From a checkpoint of a small transformer trained on Wikipedia.
Size: 15 layers, width 192, 6 heads of 32, MLP 768 tanh GELU, vocabulary 8192, 8.3M parameters.
Architecture: LayerNorm before each block, tied embeddings.
Training: a variant of Muon for these matrices, 145M tokens, 4419 steps.
MLP neurons of a small language model. Each row is named by its layer, matrix (up: input weights) and neuron, and shows model dimensions 32-127. Each number is 128 + 24 x the weight over its row's rms, rounded and kept within 0 to 255. Numbers have three digits each.
After each neuron's rows, "fires after" lists the tokens most often just before its 100 highest values on Wikipedia text that the model never trained on.

L5.up420:138151109113127133128126110096107112126128071145118164129139161100135151141123083127083105129121124114157130111107151093146159111143156138100124134132144152137126116100081142101167129122065134071128174108118153155104174127158161133149116105130140139139126122110152129105124149118158148138
fires after: ",", "0", "8", "2"

L7.up536:051114146114095130117151120130112136108154129105125122152141139140110098157163121120137196135095138154115119124137124155171117130171152114093113166142148162161123165116139130090100143109153114161107168101118130123116059084154143121139148132083149119122118148133107111147136100128152125118
fires after: "1", "2", " Released", " "

L5.up27:130135131139126105116145097119154188126122166159094154166179129151150141139141133128152111128112102114128104155105120146131082116124130114150196110143136134125129115155145144094090140113109146148172168123152112074136116114069115129099090126117117178124130115141090138100127140132113174122
fires after: " the", " ", "0", "1", "2", " St"

L7.up432:143139098164119185138102113143123122140104128133121155107120132151106140081173182123124162130111137140151124135128146153159134128149068115145137090104129068149177086159140119103089183087157129130130102108144099102120111103106094120113121134158109128166102115120125136126174124144114141097
fires after: "==", " ISBN", " |", "N", " "

L10.up680:140136098157143136112144138103139172135103127096127091114140121137142143127125130139107164095122147156116128112135116123155117130145142112112123149165126105111160155081109136130131143119130148055138117165126155121148145118120128088181127128112165165105135159168111159187130096126114144172
fires after: "\n", " \"", ".", "-", " The", " "

L3.up118:155164156146212138110110128145115115104099138137162155150147123119139142080116123134115169146123099106185094118126149157158130174152168120098168117105137150156126113104150126166121123132144115184135129125155165087127090116129123127118082118110141130096101142158128115134169165111111153106
fires after: " ", " W", ".", " De", " |"

L10.up471:123114115099126164145094183138116099124174136104122119154137121150137150146116127136095125135154133131113132116115085154098159118106153132124121146118080129107143169116091137131117134172111150152196152111143154153091144126145137118138118134168112135167142047123148109131104113139128132131
fires after: "1", "6", "2", "4", "n", "7"

L3.up138:141106147172126125123084144151131149131105165170102130151103117092135134109154124132161142154129113151105139098095125138129143113135159152147100154130104128148134194143138127109079140131090181132132108095133103138109093111131141112131125108131167159097146163139139114153125095140135179114
fires after: " the", " ", " Institute"

L5.up621:089149127091121142102141141114129123175121130133154144113132096142130134118124126118134143126083116102112195127162110125111100135121110141126127141118163188140120116117146131160065147131104134115154105131112125126095123143191149115103080127122100129130158119194171104126164110143168107166
fires after: "gu", " Fi", " Mo", " No", " Tri", "ho"

L5.up34:137096123135120130149081127094139125160122129150139124152133146152097142157117140125111128121130146117099101140126138158067128124111111135136129126120102114162153119093121094149119166103137110148135111120126152130146136175127110123131139142149112127130134111100064105158090133177111126143
fires after: " |", " ", ";", ":"

L8.up297:160160102143130110146145139105120104096164152150165081110149131126139152116140112138120159122153122113103134137140100113096091095142147124121167095104155134116112129140118136119134139146106145097151120105107163119109158102095110135122123128113135105079074138150090159143069144161122089150
fires after: ",", ".", " Me", " was", "9", "6"

L11.up587:139096150128070122131133148169120095136109117101128127147127124119135130128166093133101173097150127153148120116145144143111130185173148138170171143159123131100199121117125145131154106105133174137126107140125100113147125100115118122090123120125124072144169078153132115157130106126076102149
fires after: " |", "-", "4", "1", " Time", "7"

L11.up184:115146130193120097105111146122106093154089154141140144126122114090125150148097121122146121114125153165125104121136135131146167097138167138123126157146108119084086127066107131174139095101145174146114134200138091150130134133110152108143100145133104088134125160133147132120139151108153131146
fires after: "9", "8", " of", " p", " "

L7.up154:122143082159087058141128128103142150145116159145110166158125107124080160138089149156114118125149108127127090101128126125086147146146136159129140091145109126097134171062113151164104122133115120125126128114133159139150125178095082142116106104136141136170160090169117131108125142148121150122
fires after: " |", " the", " and", " as"

L2.up700:154140083110109113090130102158140167105163077136087099117102122135108146116181149161132103145132151163097136145084125133131096158138152136136136139150163169130123096138131150101128128154107127160152148135115171087167122100145075118126135111145164144139134155130068122125129156138099097109
fires after: "\n", "°", "==", " (", " the", " in"

L8.up312:105146111135147171127091125145111106149099134115114135116115099100099137101098116107167174161090139144113130151099163160155104136135122138153169097151171141156104108149131120137143126132118094152111122137080118120117148085141083071148112145119161162135096174130149091119119148183115127089
fires after: " |", "|", ",", " No", "\n", "ly"

L5.up610:071121131156087132161152121127125108115132114103141127143107124163114099127134115109113113135104047122144087125130179144112098116151107130167129130139108105103165109074123129141137127122127115129128143135096073135136083108063133115119148119117179103098127140175141122102164156122109140167
fires after: ",", " ", "6", "s", "4", ":"

L4.up533:115126086179087162141119118107103113142116146127092109108111100115145162140132135128117122155133149130157144120149142105134159137136169160082117112188098169079138120109172113124142111132113144105170150134129130111140129109141116115158119084119127151146169147110158094132119131137107142146
fires after: " ", "-", " a"

L3.up116:134145111134080087119128162157117142135101109124152119138135103124145152141155117141163120115114122104151093149098116131172126106151163154090122173140095123143140147152082155138096119152088143107141128123119127117107149140068096147120114142108094073117117117105116107122091146116139151130
fires after: ",", ":", " de", " De", " to", "in"

L3.up250:121173116132148121069129136118083123148149131136161144141107134153150138124145113113133140114097098145114086154153141094118126082120127181120160125104111112149159155115133159138128156102161126141120155136116114102154143169147145098101127167105149121077138151126118117093139125103118138150
fires after: ".", " |", " ", "0", " New"

L8.up322:111133115179130098069149106118125137162099125144151139116107128138134153127103146076166092147110114120109116072133156121113092127115140135138134122150116104138141123123158124123114157106147149111120163118127110145147115114100078125130083144121188104127105106099101103110156153203132154155
fires after: ".", " ISBN", "S", " United", " the"

L3.up52:103137152115096079141136134201160143135174145114130148112170091108125154141131116140158086140141128111122079134160141127158104129133131151108137123102125141152128202098084132091160140144113122141135157139157120143120102145095104123064112141119091118112150093143102124150154107126144138164
fires after: " the", " one", " was", " as", " a", " is"

L10.up147:142147089106098113162134081135106127166161086117141170147149143106107136133151140156166125128177117174150174109135063108112126150135137091099136131091132141104098165159088124141098139124147130151095123125137107071108143123120121108156119117180116130134104133134155150121147137096159082193
fires after: ",", " a", "1", "s", "5", "0"

L5.up761:091158142131126147133087134134105126095141148109133129116072121146102142135101118119142130127153074132106090175144110103132141122143137108162126100106144103153109147108114110145150142117153132132152110114157131111154108154141144103160155180110159143062121147072156100154116157126109115108
fires after: " ", " in", "ex"

L4.up213:122129093131160106106132128122111139154124170147123105116165112148142141110136148139125149174097123145082131151067115137143095128151117110129148119087097143173144153129124124143100151147132105130095100137120150118117180143157143097083161131116100114137139166107112118136202150134127159148
fires after: " |", ":", "\n", "\\"

L4.up724:135120157144103131080132114083161111166133089113131123126165125173135150089115110130134112112107140121113105140109118120135122149159126139130104094134084123137141143139126116139146148142180161140122064178133173127132095128142128081134125175145086092126096142160100100140131139159156134113
fires after: "-", "s", " in", " over", "y", ":"

L11.up96:166117096118150105121128095133092136129128160149140154131114107143121130125141120113151148085157156121092123118113141159163058128137082105117155145141120169144113137080148124157112129142139153128109103131128146151094150121095144054169119124167139144183105177130131148089142148107119158122
fires after: "2"

L7.up199:139100104130065145112125120095153169113108118139132096120101137128130157175146135130146122143135124161109148103139117111102086100126131082128099133129154158124117106103158144160110108139162117141124106091132110159166139100151091097144166116091123170137128116129125146116120102128138116176
fires after: "1", "0", "2", "3", "8", "7"

L7.up465:121132174173146086147134119160141125116158120145163129116149158147125135116133146134136118140156149083114146081099150108137172138148127136122113148111108138142117154144138155159141154123125140111114131088099094172153074097118160111116099098150134096093072171163109101126129140144106099108
fires after: "1", " ", "8"

L5.up715:134096077138138142106148129132126158133164118118130136101101128163184147175151185122146123138138133135123115105183134131107115116069101107153107133133115148151148158099087112135165118158125134130163155160146094131145169116140121124147123141128143154157165128144167104091093105167099113129
fires after: "\n", " of", " by", " with"

L7.up758:146125169103113151098080103106117188135119166159128146129126168143123096125101143165152132109190101109138148094113088144112108115092137124122103119118164074138156111122109151120119196138167141107084128110101138084142106134151126114159069125178125144167120148119160117089173161091135160118
fires after: "|", "===", "==", " |"

L4.up202:122137111134162154100118110152092070089119169109127124102169101113145108159075150150150141133135126111112143105099157188141129110146167100146112116126117110145135105116144156127105125134114154151114112127141134128088157116123117132114134147094102119146107099153122121135138078159127146134
fires after: "\n", "|", " Preced", " |"

L3.up570:132175142140122138121113107129145178117165151136157144121126133119142142092139147139167133117164109182164130155151115100131121114106156131100126139171096147142161148081101142103136111068129131150168113147122121140106107136135110124094143135103105105143138104129130089085159151117132154167
fires after: " =", ")", " is", " a", " the", "\n"

L7.up50:136097075154095147099128125138126150093101104124163112097098093132148119100148158195153164118124159115144091136149150187118135104145119160140145143131142125148124107150103096134102140124119132170138149118101129111149111118152107119130147127132141154133132127098104120074145160131113113176
fires after: " ", " with", "1", " (", " |", "2"

L5.up191:098109152079135145145109115089113112079109134150103157153102132104128183132092109100127131135133106119097144130114140133156113122124114141127123114143139106161185118111118095205093129120162122127172117140140135110128175132101135092132135149059136151150139148146089123138121100131145135148
fires after: " |", " more", " ", "7"

L2.up104:144151132129090115081131137164120111098152162131101103118122139143115177093136111147131135150131135145102116108157123149133124135132057172179143101107122102141121129110148152091104159109137111158124098134106126110147132128124176089162148121126159155119188153159117123138136139075094108130
fires after: " (", " |", "-", " \""

L4.up379:094143085143126081140136144078106116135129090129153134114136193145151139124154165094109163131129094070131132125127126159099118107142143116111098122134135127141128157134107138189177123121136124067135119160119115139136130109108107110151104095157105175116118155135161161093141122095135116123
fires after: " U", " I", " O", " To", " Te"

L10.up360:191161146123107185101099132090132133145128126143097162086137148146131086101087119104145177126135106130126154147130167112132161125137110160123105170112099138164136161118160124126114114155109157158091126148106148079128147103091160092154090124149163153150142124149091145152161093151116120129
fires after: " |", "\n", " Comp", "==", "-"

L11.up750:103146101154084099161159138162123113110143133160149137132097122136140124152183097134134119142112151118110134129143105171122127163155120147130093116138153148085146120128145129117111154114131109106126144128134112113119138111126064103199103107137101149096178116080107155085169124130142094121
fires after: ",", "2"

L5.up188:133151138119102122102138109103147156132126127157142137072117127148124172080146163144126099137141114164135096138124147114107131150125130135098117121131121156131154100138143149083180128129125156121140101147099110175136115147145101107116123170102095151137113121087100111125104123147164086108
fires after: "\n", "-", " in", " ft", "==", "6"

L7.up116:150100161123090151132049084137131090158120111161133150113151116136094100107128141119105144169108172139116142131100158146112134139112137139160135142185122082129166099124120118126152125110115140159130108179127103105136130145146194095100113138167150157150088123139106119168149116148143109131
fires after: " |", "-", "|"

L11.up739:103085123131126127099072120119143135118103131130131107107123149120150091148129139135098116153131116120122120122129154090124133158109104135157098082170101142124143114129138174160161143141181128194117125150095149107121157129083143115142075170156101152123072130138144129120096140181164101136
fires after: " |", "\n", "|", "3"

L10.up462:109163129128110155093141115075143142100132135114138154126119088109135119123114075143146115135133112092093121138186153146132125126159122139111157130126122134136158091094138130183135100126148160084115105098117108138149128141103106132153140189086143137139120145121127127131111125171118118122
fires after: "1", " first", " her"

L2.up474:131136078102113147146126125107123103166120137121122114112129153136131117098157135124127135153138104146124148132147166120121153144140135139125091105129061147130164152137101147076149115141110147122151096119139135126138163104159168122181120151126146160189125111130163171114091152141167125092
fires after: "0", "1", "6", "5"

L3.up628:134107100140176144114118138126106147105147103124109137122108132124144076102112138111153116149128123123164138084111109090152150111155156130098146142157099105109134149108148136150134132113142099146171128139158123116155126122134178102123164128127139178141132116096121107140168127154117121098
fires after: " ", "-", "s", "y", " S"

L10.up704:083170129127140132157145125133126105111109098108102096168148107143106164125138134140108180131131098139066087106085135120123155131127144122098119102146105141149124128151166166111162158169156132121166166106152197101125114134060084138124165111124131170124095157131125129132133126079078123122
fires after: " ", "\n", " pre"

L11.up459:135147150110099135052122123134131161138135127118119079146110124129151140117123129126167186104178155117137130093169130111128089138118096147148141119133095121119154103153116130113093138155133121132182110156122117105134148162155126110160124100116163087148155114138174117159142093127093149105
fires after: " |", ".", "-", "|"

L4.up390:128097130112136107128098153145106182107121135112081131102121118139121107121153160080127170154104138098120125127176168086133118131158121116150151132122126133136166180122159126132122111152141099185134137151161116151131106111124128080091130109145097115149156089111119148128116127130089136113
fires after: " ", " (", ")", " \""

L4.up434:097159096130132107183152120148150122131113122149141112116110115121148140120149160148143152142149144139118102086106136121137097091128147139140170133112091107142116134111173098149121216182112157141177130123119129161155146142121137122123121118153091076172151157148139138125138082108117109135
fires after: " and", " to", " the", " of", " which", " but"

L5.up550:099133123117103088170135120111075156138131130142108117157129126168107100126139150076115139142112182132123124149129112143115104155074129104162125142138110115145133132133156123117085144125105095135115141124182140106168108107122136094162176144120156100142137143138156106097092099133107135167
fires after: " "

L8.up14:135100098109080139099129127166110159149079150125128127125140115153147152170117136114118115133097106136141140120094124143147141098117147123148153095130109142141154109104101126141147170132155144126165166146123117106104112127109113138124141159151136143085137124114122114139144097128093160146
fires after: "s", " S", " ", " Sch", " Votes"

L4.up240:122131136116065170126100148114116122135150109146113089084114100121132100118142132155117129129112155130114158116117094102145098129166143107140143159109112135096135181149124172153108140120118179140141124104146130124124116144172121126117113139168108128165116072100079130109135107128158174156
fires after: "s", " a", " To", " Li", " A", " Ha"

L3.up184:113141155154138105067079133153085104142162168091135143123074060104154152143163132086136109157139151171141120124114127131099143092138132128159149113121162131105109131100177116145159088130124088128131166131137119113142153088122138127119109128166122144103125157116136112150107149119088115149
fires after: " ", ".", ",", " ("

L4.up582:178124114116134114131105115130138085137119122133130107108125123133127156156152141155118138168111150097154150135133155134113119086135154143130141124137164137082180165154131151131123115119123122087143134140113128173156132088153128120161148120141073203097150138127131118091143152133101132116
fires after: ",", " ", " in", " and", " United"

L2.up390:132125143153138130132115109152087121100124119128105154092126113130121117115134129163186108151129170113122122132061131141113149132115119107128103141125171149143101076125171170136139153152136128093128150107166120128153150116133126105106142137184116106111148161112090135127135141110094118065
fires after: " ", " \"", "\n"

L4.up320:101115122122134123145151112171128095136152132100123144130124108139112176111118141131112182132089118118119145144154143106117126155144130086141102119131103160138137132112111183132143166112143144140143113117139139128104104143133078084108117123167119129175133108116132122108106112124137123144
fires after: " a", "s", " two", " This", " this"

L4.up351:093120141184119113109113111147109113104126157159172126114130100125104127119133146104148109138152097098126117130125152129151141158168131123099194159128086087138129188152135085166127126091150157132115158141137108136160158150118116093136119145125131119165132106147150105147154148082142092194
fires after: " A", " a", " an", " N", ",", " and"

L7.up459:185096106154096126178124143145127101076079151114135141148106106111119095134107133113118140133164126146105187127136138136112112133120213130106117110123088142125160147129114117159114156130162144085128152106128136133086141150110124151133103123141110123110147122112128148175098118112126116146
fires after: " ", " I", "-", " was"

L7.up625:111141085145089130136085147140153141163118159155089106111103119090160113129149158117158176095166126117085093106133109142133123141129113128131108145133101129123094096159113116128088110134116146156102106144129167092151120128116107120135097049131143104130109130104176131122130103110177123114
fires after: " ", " |", "1"

L11.up25:130134131167157163113206147140098107108116110135080106126164125136097137105110098114144140135143125160125130096204123108111102116098126150102140161184106093161117138109111131081129133158178141148175139148092093109157137127115089165141135094140130128101123105139159150123161130180126098163
fires after: " the", " as", " Vice", "S", " that", " United"

L8.up12:134155168113111112135142094134129120098179198162096089173097110127111122122125164146168138135091146132098080145119122141112102118155114095116140085107133158134099148106122129141081126140172142136146125165117101177112114133123128152086123122104135148141110109120116132122101124146129141147
fires after: "1", "0", "2", "8", " that", "5"

L4.up40:134155124184104156146135160130067136115113109111138156119133102127125145141127085143146134146119154163133135104156158195156120100149121138081140159132114130115129090123114108100100162157111143161099097116120113092104144145105128113147049126121074145139134141149129089101154167118150130119
fires after: ",", ".", ";"

L2.up243:145137153157120125116093131099102108136100153106132143135108128107128112137146121130135127148121115117149106091117104153132129104134138154118166156127136114129150080142149132148118092087124114160133099144132148099136167141127134125148144189155115092149085142130167102117105138091116084128
fires after: " ", ",", " |"

L4.up244:110112093112146141184141123120151133131121089153116148105119100130116118145109088153087115148132138143102077148139120100125162171105127119096116130121134159108124177150166165131134136152132119173126147189180147136067137135135136122091131119135165134113114146110141171151107143110099140116
fires after: " ", "-", " Ni"

L3.up688:129143123148120124142097122138158152155157084100120137134105157106102127151174134147157143114153123135102122094076113113119174140098148100133183092137119124109121114127188159133121184134115127127142158154118153115175119132133082125110108156184078155119144163113094146139115141123100123125
fires after: " ", " |", ";", " ("

L2.up669:142116132155119163093081133134093135161159139107121146180127099110146104163173123118113121143136076110128129129105088146127106124144122070141128114126131150165106128128125116157120143101151121136113143181095104105124132160156124127114133130123126111121107135149096096148145138107117127098
fires after: " ", " (", "-", "–"

L5.up181:083130137148071144145109157116124152123164130169098172162108130101113117106126108139147108141106096109137090132077108149155083124158152146116117133169134178111162134114126094126151173120106149096138151137146119115145117134121116136115097113130141149116141149139126133112126102141147138115
fires after: "th", " early", " the", " late", " long"

L7.up163:154151124177109142145136133135127064126156122128129157134108128080148155120098119114110088147093115078082096151137160151112124119157139161209111113145145124117121124069137182089111150137096147124145087112119104175130164093116131124135106127140116124136138123112142103145151132135114167099
fires after: "8", "7", "6", "4", "5"

L7.up517:197123119142161106078125124138146118136118109122127144128125158158115153094153102126136147118151151148171133100161120143158184103144136112120165114101155129106130139090122157128111159130134157141100138110138133121128135142168164108127130153144104139118116117146137096110155117169150135155
fires after: "8", "1"

L3.up467:112132127090125122110109151139157136103121142167149115079093134148150096113169123131107111124177117108180134102164105123123121110141147154131161131104128145080129105137120157156166138127142131095085123079077117127140137138115115123147154114119137151127128125133165138079160154132136146104
fires after: ",", "2", "8", "0", "9"

L3.up427:145103137116149140161105094164167142088147099129120163084100101120138100134133124092129082132154131109145114133168138143120133117133148143130117110160146163113142137107091103142131111136120115115113133214145200135126130131116147152112071123120129184128136122107169104112132122106084163131
fires after: ",", "-", "–", " did", " "

L10.up47:140140171153121113106156081135144133120108110129150157119107193134127111102138102068126144161122085124129095117124140115142133102147177103105132135108158130155142105123121130140099115115129163168110180139142113109128122078076128148118149094151090167138122131145119121168171148164138145120
fires after: " ", " (", "1"

L3.up672:140142133110125084139123131132191133078137159130139133143120146130136127101118116115122131169110147148159163109128072140120094120098170127168165093105111158144113179135106139150143119096183128140109109101121106137152131134122138138131094136135145096155113133101099126080166133157153154122
fires after: "0", "5", "6", "1", "2"

L4.up663:134146154139089102151126127125106127088188108142138129134075123121148101118108127089133110142146122094125102121155139148110104112113113118132142110106142089085101158123117129166086115100138137141139106082134128183131088124144129122144117133126111165127153109163140142138150170110117124200
fires after: " a", " Sa", "'", " his", " Mu", " A"

L8.up651:138135126100104121138146138141093128201107107119113123140139119116156126137116125125144156171136132104149173108164113107162078118132143124151151128135152105094159149102144164094136123136120123138113100114148155117155124159112112126084160119127117142182152120113110094146153115137105145102
fires after: " ", "-", " ("

L8.up679:086114114131137144151118111106170118148148136175105127155145165122121134118161101164153110132120120163102080112116156103142074103159100119115135138135159122148094082093141113162104111201123099138145185124176126150069123122109109088179127121176133167107134143100130158095134141126132116103
fires after: " ", "\n", "1", "2"

L7.up531:100121184084137197108128097150139140147104124137136102108097120155149124149134132161184170127121137102183129104147084114120113135124170118137138139105093162137111141169126118147114100123115151115071133113121148126121150166128094168147074127106102140151146155124109135152172145180087161119
fires after: "|", "\n", "(", "-", "%"

L2.up223:140090101104136151144169135164108136132147142162111079061162118111152128169118167122120177149104143123132114122166143111135154129095130151141088092122147108078156138160147184117160164114145154158110147179113113094092150136109110154143136144095125121137128097116109150124137173071139113102
fires after: "\n", "==", "-", "|"

L2.up310:084167134113123154164109165140119162110135126079131120084079144146122162142139126177124137126152106169080147138118102159118120096122141117143115111127104138139132117132123128117157126118126118136130136131120163157171148115151109103135141118105148146154118180150147108152141099075111104135
fires after: ",", " in", " |", " of", " the"

L2.up679:098098107144140101148111145144107141146108095163116167096113130100129105126101166168177117142147112150127121131133141126086098107129138139132150118172150164124094122075129188148138103164104119101154120091147158135121154154136096103119120118096127127111131118202150141103150137104137131141
fires after: " the", " a", "-", " and"

L2.up62:101100114131155093172122133176123142129115126121097162153131128120158144119140154118138147143122150144136089133101163132143086099096122105118133116184133133130158077101155141145126133146121179126111078145106146151126124172100134146111149165121144136154106104069144148131153118162101154110
fires after: " the", " in", " city", " or", " a", " and"

L4.up121:118164108124082144148107102093090117131151146161124114161133070079117136113151139138147093123115137140194124104127137112119156124142166184105132063133138136122135142190147149144147103162136100134089140162123151099144134102144121126106109163170095142124121142109167103124126131137121110141
fires after: " A", " the", " a", " S", " O", " more"

L8.up478:130128119116108169139140109151133124142116084132145149142086136126138120149140106121116140152113120120114094119122084141158102108123153170084135175118141159126153116132133109167097103125076152147146118138149159100178108108112122145116117094105116134125101122112122111145095110144158092139
fires after: " ", "ing"

L11.up68:169118154095122130116123121104175136136134163115105147105135125095136141119128144109123171133128100174101146113147120138132129131084115149104078102111091134127110077120202100079135125093117112166114163144127148103123138206061075164125117161131129151117102119115110137106186130135146182154
fires after: " the", " a", " an", " as", " was", " been"

L4.up141:082147114112134122192176133125131114136135119156121135126132084111141141093189087129173100162127121111128164111152092161114091139108111108113105119148094126128168129132109159092142154152148088151140123125127147154126138151101109086151129122081115105183101127130107138135132105172149133134
fires after: "1", "qu", "gu", "6", " UTC", "8"

L7.up436:112150147105137093085132130127121134060062104117111137129108121152102159149154150156096119133099146120133113156132143112137129118132136139153114149126128123126147130154135095156118148148146112106114138123117156108137157126131108126123106085132133182142122123116095102146110166127116105143
fires after: " ", " D", " ("

L3.up344:081115123115139157127105126167123128150121115090073142162141149155158121168129118090123137128141123155095093126122094148169154119116084119151137151121099138126097153148134161091093091092106157126170161155119134077181130140144135119148139105169126079071086155113169109125106109133120123131
fires after: ",", " is", " Fu", " "

L8.up751:148096143160125150105123121106107108150142147152139108180141149081121094135131136079113136140139130121115103096140069133105161113115139127136136160071130119127133099119152140132158143097146125161167132114103134080130129135156100096101099149143145136127139106112137113171121104106159144175
fires after: "s", " S", " ", " At"

L2.up233:127091167087100103100108145133148129078159090125152088093105114137121118135099139157114150135152141129161108122127149110149133126130139097147124141103157101134150110119116120151132147158152176164130123134106134097137153140107116114135139112116104088067203107134100153159174165104086131113
fires after: " (", "-", " \"", " ", "'", "lo"

L2.up344:133147186143118129096108126152124117119119165092118156164105103158135131141147115165121098144161128131139125120104123148171116108124122108148094120141162102139142120069114126167105120090148169177159153150103140078173080153122132100138132130120087171101167132131126133115095095123100134116
fires after: " ", "s", " (", "\""

L7.up353:100153120119112119119119124155118160095124116134146122129102146103100120163158190100089135151132160097102132174151119130128175111131101132152102130113089120119156134142175149134097101106123137191107131113106168125141078107128073131094101099109152116135135112115169109175096131128126117111
fires after: " ", " Stadium", " Field", "ong"

L3.up485:107154088111151113121127151164081162125109182156154123151107116169111117100134121069145167127124093086130141126124153141091113157143150157115143123112107155147143116109118134133152165114114108114146122114155132089116139124107118136132118090151125152114101128139158156154188165108094136108
fires after: " one", " U", " Le", " Be", " O", " E"

L7.up472:140123081116136110092151174075092124125128128138142141107123151123145183163167142143135126073143161096112192083110113145109160116141120117146127169139148161168136136130088123130144143129112098162136124082114122127106170133159099120146113091159142106109125148161115128159123121142085058099
fires after: "\n", ".", ".\""

L8.up647:105130121102171088167111112153129104097105164111167156126146104154138129154113123093134153119084160142106119100149122161092126098133116116131113144119178164180136152156121146140171119152098097106108116162136136110128126148141174134113095109096155152115119141149159170167085175150135105154
fires after: " Fi", " No", " For", "en", " Pos", " Mun"

L10.up603:119088125142147176130082137146119149095142187160114130079135145129128117130116064158117139115127101106151133195144135171156081113123090120149151117146145148162127145146091108154150142125117147109144164140100085118093142134136125105123080141153132127123118152152138075089161112148113153161
fires after: "\n", "|", " No", " of", "1", " "

L8.up615:119099114127057137179122154157125155111142110099128143140122135161142153148114106128164108167079146121115133187123129137115115112154132159128114125117124114049183082109126134123159136113111166158158095125111136155161109124103132142166108121126100132139116113082133117145145107142129169139
fires after: ",", " in", " Main", "ia"

L8.up231:135104147132145172128131115111083126099107121153098133154099158163153109131124111109091176152117129120112143137101161126182121145097153166145091105132131112160104143137090098166119094151118096174137098120129110115095091098144120119168139113162133163154126145157149121126115120146157093108
fires after: " |", " ", " Ref", " Pos", " No"